{
  "n_head": 12,
  "d_mlp": 3072,
  "activation": "gelu",
  "norm_eps": 1e-05,
  "grad_clip": 1.0,
  "final_lr_fraction": 0.1,
  "batch_tokens": 262144
}
MLP neurons of a small language model. Each row is named by its layer, matrix (up: input weights) and neuron, and shows model dimensions 496-687. Each number is 500 + 25 x the weight over its row's rms, rounded and kept within 0 to 999. Numbers have three digits each.
After each neuron's rows, "fires on" lists the tokens most often at its 100 highest values on Wikipedia text that the model never trained on.

L4.up940:470516509482502547501523500477511508496518513535524515526522509508503499514481502491458525530525509487530519495427509527461500505496481487496511513531483491560492487523505500458485526527526505506469530540529504529536499501524491476465521473510516436509488481460523462527458526512540465518491491490509455476505462469477530484525468471514484511475511518516467526506498504496498545461475500523485499445487477514503503504524503527499500473491508518519458490479490530485519510560467498527534516489515517510522481496532548489526478444480496465507508490508482555479534501517476525459
fires on: ".\n\n", " |", "|", ".", "="

L4.up2227:484481506487504522489524508490518505543488503474508437523472482504498471530506505517500480488484550513487526487465479485515481468464540507531475504465511476529528511537523489491481503527507473485551515555512492483506517480514521487505500486462527483483525443501474512475497510474530503508510526496531463501502462481510497466471435521485500511468511509505476472453502524496539505525509509479481505517492493532501537520509472501543483501529527463482482447539445545527491514512532474495526479512498483510510503519509502484526436473513455510463532523487490513470542506478511481498
fires on: ".\n\n", "."

L4.up41:477511508496506501523470485499517498489467474482515492498500568511516477520486504522535512532499456470497530537506440450467513502442488461466491503506510468502458546468518509515485506482513531460430555485483520535526482474514489528482549511460490480508511538524448479540484488489490476430454482515509537506482541535521536515506527468487488475563517475510536471488515499506468522511451534508484498514530545521495506510513552510524526507485509481510486474485496506522503521459501502513489502488490481502470482494484522487458447545449518523503484557496477470513510531512545457493
fires on: ".\n\n", ".", "\n\n"

L4.up916:511478506499516471489496488489485541506525473470487514482491510459511492526538482517452528489441512511537481508516537488475536487463476458510508542500515499514463503494480511531494493516477511501536494466505501480468485520526468522475503526479541512501519502567511415481465537469474444491529523508475474492490478520450484483474530484496518490496490494502462527504532473540450490497457516422498507516475539489491542469431530488486533507517519502512514476476511463497510526510500531508515567489497494456518493519540489531528481509463486511459519496463519534432519491518513497521
fires on: ":", " ", " by", "14", "198", "13"

L4.up992:488495480511516489522507472482502472451529478498528550486496506524456520457556485502508479529503526451508520486550463454481515488440529496530513497505494489460486546541483531546480473477500521508535494501479501489501487489483516476484485502451514496478512506485526512499517535514471463502519483523534496522517445522506473519519517465500555445506496524522522519519497472499503483532486546474486453507511477499485508476485496481536496508500501483483558495487475518518498528492505473490488534488475482509543509501530528485473462517516494475495475468476471476440469460468477501509
fires on: " on", ":", "On"

L4.up2389:526521481522460488524457536515520470551519502472483509514517517518447488520524488480508460492507493502512491506496502503483493473502471477478529473550500519564499514474512498504527475471512492508527497512543482512537457513494538479498500487462486474541512431505492501454468521476525494543521520482482496526445520540524503489516436481467493505512466460503487517486476511471476462488488513508459467485486446526493483535470496482486471501533481476507480497482472469487505513497509496501510489503510520473534522500524451505492488517439474500490540494525511510491483494497513466515
fires on: ".", ".\n\n"

L4.up1275:487498463525515471528476530497543491512506503535537481455489465484461488459550523467486510547511519540524510541514530473534477508502466507524478492495519471557513471503517514524493496505464475452474520478500496480509530524515533465483491507521524470452514476504489462510501481496533548487533485509538446492494499494500517497472529526492498537478491493520516514443494528530485493486521518460501478501479501504505442480481534506531528503480507485483521503508489473503551501495506514437519494542486490495560518514517475467493460530500530489500518519439495500492546442490521501491
fires on: ".\n\n", ".", ",", "\n\n"

L4.up2531:513478497485501519536484525504505567476557518474492490507465496502485519542513535515502473529527466539494478522515489485487500519508562534426469548511523464483501530450490525463467496520523457515484484507488475516510528485494483433469498534465512543528489489519525506477472533455501483473453499551491466497533495460493533495503501523467482510494529511565524513490511502483486513526543493526484497428515511506500500494480517517476502532540487497510498509513471496519520505529499522504487500503520515480503497482541516510479512513505505444497544546504500537522517475494494457469
fires on: ".", ".\n\n"

L4.up1331:500502546522510510534489514476467508490485482472529499476488507500497537482528470501509527518511525455511493548494514436496519511532470507529527529512498460492518526509477507503493550517550508451541517491497499473486468521503462511495539541511438474513503524537503490453532514486501478490479502479509471513514489466523533517502491505524475510490469511476532486508484492463513490466494459531471465528472487497508502504462545555546497534476521518472484475534474513464513548494497486507522534512491487453533499534485492515486479489514498500466496451526525522503486509545481545465
fires on: ".\n\n", ".", ")."

L4.up158:494505483505541527496533533517506549494488466548506527552534435459517539511426515486519502532487460512474496491493472510511474483504468493482486535511476496498537542467517484513530496469493490522465506538473525516471472450485514517480487498448520473524507491523467513436551496476541515464468501546534491504550478481476512517488493511488475438507494488491517469499496506542532496558445517557464503525537482475477501496492505429547527506516504511497503510493527514486499513484474501505490480487484487500519479526495551506487492497482506493457462506501486476491520497506504504501
fires on: ".", " |", ";", "-", ".\n\n"

L4.up913:476533502497514499506450520517537506482513502466528508543473468508480501523534469497505493513524517470491472520507490481464537469514504500539522473496489485546507462522511529471498486515527496526488478506490483523524472493516484507466492503459518499518505480465480483450513493492499510506494473546509472530519492488492519502526469496503486499507500434482501483463459512495488514535494505532445487473468459527489508507498535522489480515504494444472493539525463507464447508482519538514504500509496511481481484490515524523506467476510484520467510508487487461508558518541508517498
fires on: ".", ".\n\n"

L4.up881:521516524482456528505463499470507513503488492497520538509524475506500539491482481481513499498468515513451493515526511482496479520480494491535516477477480488526498529523481468469456509472550476479506513520517526519477478495449493490523500514530448506537509406494487473537474525510519513495478506512532508490469515509505553518512525505513489469483470528468515495531483505527477503458483474524492470496450458466498473514461488510501477499556512501490504475555522504501513507527508455542491514511490439490469513475477501513532515490521486482494511485498510486431462515531481506543
fires on: ".", " part", ":", " member", " in"

L4.up433:494494495481503525499461504504518526480490510497531510525526479509501513491531527485433490500541579554525500508511534496487446484499538511530487499486521503502503490483475491466477514578505500443497505491512510481478473507519519511489524475524496493453491467474508522504516462515502477524488507514457505463488501497510519473506474515516523517512525502513503507471482488482508530446508492500494473496485533478527499494488515483516463482512463443503465460479532511504514493481527506527508482500533504494530491463522498496494502540469482545477513504511534489530484533485515492460
fires on: ".\n\n", "\n\n", ".", "11"

L4.up1921:477482478513508545492473495521529438474487498501518506519484501486508513492438508493533547512493530543477517489488497473516517490526495527469498492482550503537528554463508474504531479467527494479435522489509463479524504500503495498504514551473474481523481509466483466517502489521516540482483542528520459519531480516463510495522528499518545475529472483522461505504469492487531517530488507500478522533513501496490482491503550502481487478558524477478482470443480546502498509493528474510479529488543522514488494518492535509508501473479527513482528477472506499477509540495484519529
fires on: " |", " |\n", " Jar", "ack", "-"

L4.up679:508530512449498475494521515498501519500531511478497521508508501497485526491469491495497523483481492547510569487525468525481515501509491507465516496491523556507478517449476457478522470522547448540473513521460516471464493472489523519492529486478468516463504501499501504506540496451555522472495509511539487464532496494518514496498489480505475475509502498462489502467493519534500523530519497527478553486558529498481509485528473470475470508533500515495440481534500503548518513542467519491484499475488495499526531539519515546505478509508519483495531504491469521529532505533505526524
fires on: ".\n\n", ".", " |", "\n\n", " "

L4.up2087:473481544503472484499479471552554527532465473491520494477520483505507511468455468491519437469478514528531447489524512482495548463504496515525579517448537531511525518528524510502516491499513478514512507526493480508538476441473462467484513473504517508497508509478508473501556516499550510478516464521502497489472486501514515466488460526508495465504503481469478474485509524512516518487489500515461507467472516553528493470490505506484457504488501503492474497527495512539539547493453519501483498500464509474552483523555525533471481528505491487506553526484482506478503497543504511507
fires on: ".", ".\n\n"

L4.up2818:535510522447485541505493535487502540527491489526517486532516494520486538495511491498490517472495508486518471514522468569451487490504505469507463530532556495500437503527502498511477498508503505542460502529519461532496480458510507480502420526489515455464492518516496492500525481503544545501513467532516514481460497525492500530486522481503511518507481491428547507488542533517491526489520503518495496552472513526497557528505519429514474506515507496486461429541501492523498518510478493474509465445479517477529506515500543556475451528545495509507498518531507527468535500516505488546
fires on: ".\n\n", ".", ".\n"

L4.up935:500480468508505520503476504494484480474499498520494529520497520504467510486510520479506547537467504510515459548462524513505518478501507531488477521507491507489507508459504476481472499521529512463523502449478499475512497490464532498488502488468460490536543522558495533530510471483474431486487448472519483503527482481463457512489457511524502502529511484485505507486505431484529516506514486494509515483533491479480526507558542509499537504533491500488495501528508517498518545495506468489537492480504461483499474498482531536545483484543471501492481467502491456467474448466515524503
fires on: " be", " are", " of", " was", " went", " became"

L4.up1392:496477504509540473493510474504520494480506461473505496527457511521518479507537493495505520500493515455496470494515509527505512527484519528527548505453507473499517536513448490514501438471506520454495507519469532493477492472495547505492512468534477533497498497495487508434524456504496446518552534511505490500512534468493504517502480481515515537537502558494511483511465519479476506506477516472506483510479496513448502520500536505443496496517500494501529532504475478503459503475528506489515498545509541486499466508459495508490486526509504510505501501488506510458485515528440487509
fires on: ":", " also", " later", ",", " never"

L4.up2789:496506511524511511492504527502498515480517515530528504519544492429482500493527503454488516490529501465485501490534537503474466498501521500537443521521502474472495524515497486431458507520505477498497500515475516520519485531534512506509479470460478514477546508540476511563507475510517511519545464498511542509529474490511485496494453528531490523507512489496484470463503504500486524533559497524531512479533529474497478498527493506520500476542429511518494490462400533517516507471521522500482484472507491502437482496500500507543510507487476509493469503528506442486500504496502470514
fires on: ".", ".\n\n", " Tag"

L4.up3042:493538507516505492474506514500508551505530492459526527477515517520479544479505505476479494495470511483489494482493513488483535505540513496516516488491488490507514516500495476499458501498461459484480495489487464488527491541502528465480494485467527506490473470520503503480512541471513462516486494460463470499491429442498542489550494507475491494496478484495499507461459515522502566517519485514533493501514477540487521460462526511481515479555483480527492514491497480526518504553479529503476511487474447501489492512534548472539510493506493488558491480477468530505541501531466499480
fires on: ".\n\n", "\n\n", "."

L4.up581:473465514500499529539509506458487486475511532491511505510495516572505461485505488492512477484504534478513496509485454539500516428488526491505488497515515491505540469534497492514493507467518503552452517472528540495512502493537515502516505513513505520469500507481534545457509506507518521473528469469528468565516500516500496518461500546504525500485485540502507470517479461570521509513500493481488498482470485475482470527524504462511499501493542510524496526515513521512483457483459468516507514479527483493488512530500509503507457508503479483521521448495499519486482520470519527531
fires on: " at", " on", "ia"

L4.up614:456523521509504495499520499534558513470476476487538524493532499513537545499552464502500529521498484511490526528457509527504479502489538483480482494492511471497513501498461490473497511521512513507499545501515474479523492522488495474517478493530504490514481507489486499443523494531509467512496484552512523495528500487500541480489459531526489506499453537536537482468478515481487538485499481499521532460491532545443518476497517541551470482517475522480470508564516525544520489470474516495487519520476526525467459512486491538469491492491519511495570530520527520467539539511457508497
fires on: ".\n\n", "."

L4.up2925:503549520488474489522519544501496489511476501492476483511536485493464488470510479487533499524540494520532490509514539499484519532505454490514516456520505509512515523459501494456501492482509484506500525515506532525512459476491495517485457475545539528519541511511451475517536497506520489473516518547466474502491527477489538559505506543503467503504480528476540518533469494537474488483501480527464501520530472495535493493525472495526493490525496529502547475513548496486498514481502477520515477450475476490496482511523507495496477501536471480523514510506497502464469501507517475502
fires on: ".", ".\n\n", ").", ").\n\n"

L4.up1774:489487532520483516467466496493487553476512512491521507510475476500470524484517473489499422502466527521475515534468483514499481483529485539544517466515464501532505507508502526491443476506491475510483534528493468498520486480527446497493464452522483486460552513452484488494516531520583528457520522502519502543463493525463531485482465513429473446529508529478527460454484517485487480524457531505486536491502509531495497549526512527488519496545517471482467495546459502512521502492516503507499493485512487500497568477522520475508510501479463502542528524529480513476505529500515493510
fires on: ".\n\n", ".", ".\n"

L4.up1568:481520536492537491464446514510569509503517512487503471482501514491523547456487477519540505510537466502491452456529503478495524525494507469506512460461521503510487517532506516473462490494485498500482541476493494494518425482460518491547524489489508500532479545492469466484494506483502449470452492495530496527444471464511508474493481506516493462447519503503531500454467491503487443496522488537484493475469474507524506481464491503471487493494489504493500494561510466516499525501527519497493479446517458470487508543500541496491452553493465532511487504511505505493511526481471446523
fires on: ".\n\n", ".", ".\n"

L4.up95:494547463520506504493447509509506489551511503565480477524499567503499537489515504501487493522520465519471484501519528528448517506525491487456494503548479512504519501498530490523513506486498492496475485493424533551510528518465517489473478478454499483488556483501512537510469464572504494500499492504490474496549478527472490516499479503457516491487518548526446527463489513542503519517490483495475502537505491518542517517521464521531443507510539498454473491489496526516455487450503485493522512517509468511482477523465533522517483459509504475460502495477526495500463509474515477505
fires on: ":", " Team", "nd", " was", " (", " of"

L4.up419:476534502516488513501455521500531537507498488489479487488458551488538456520523461535491534504506515521500525540454525469500545493487451512527527528500471509490506545522514509516460459503452513492500485511466508503562480486458480507510492478475434482526518505449468523506520545473502506496486491533503487498454518488492528483548463502483506463521538492483502483480500511479523502473514484499499498490441464532522475488450537542555499479508466532457471522505544481480460503499496510500476486533491470462477490526488529527529445508497509519533547456527491473521539529470537462476
fires on: ".\n\n", "."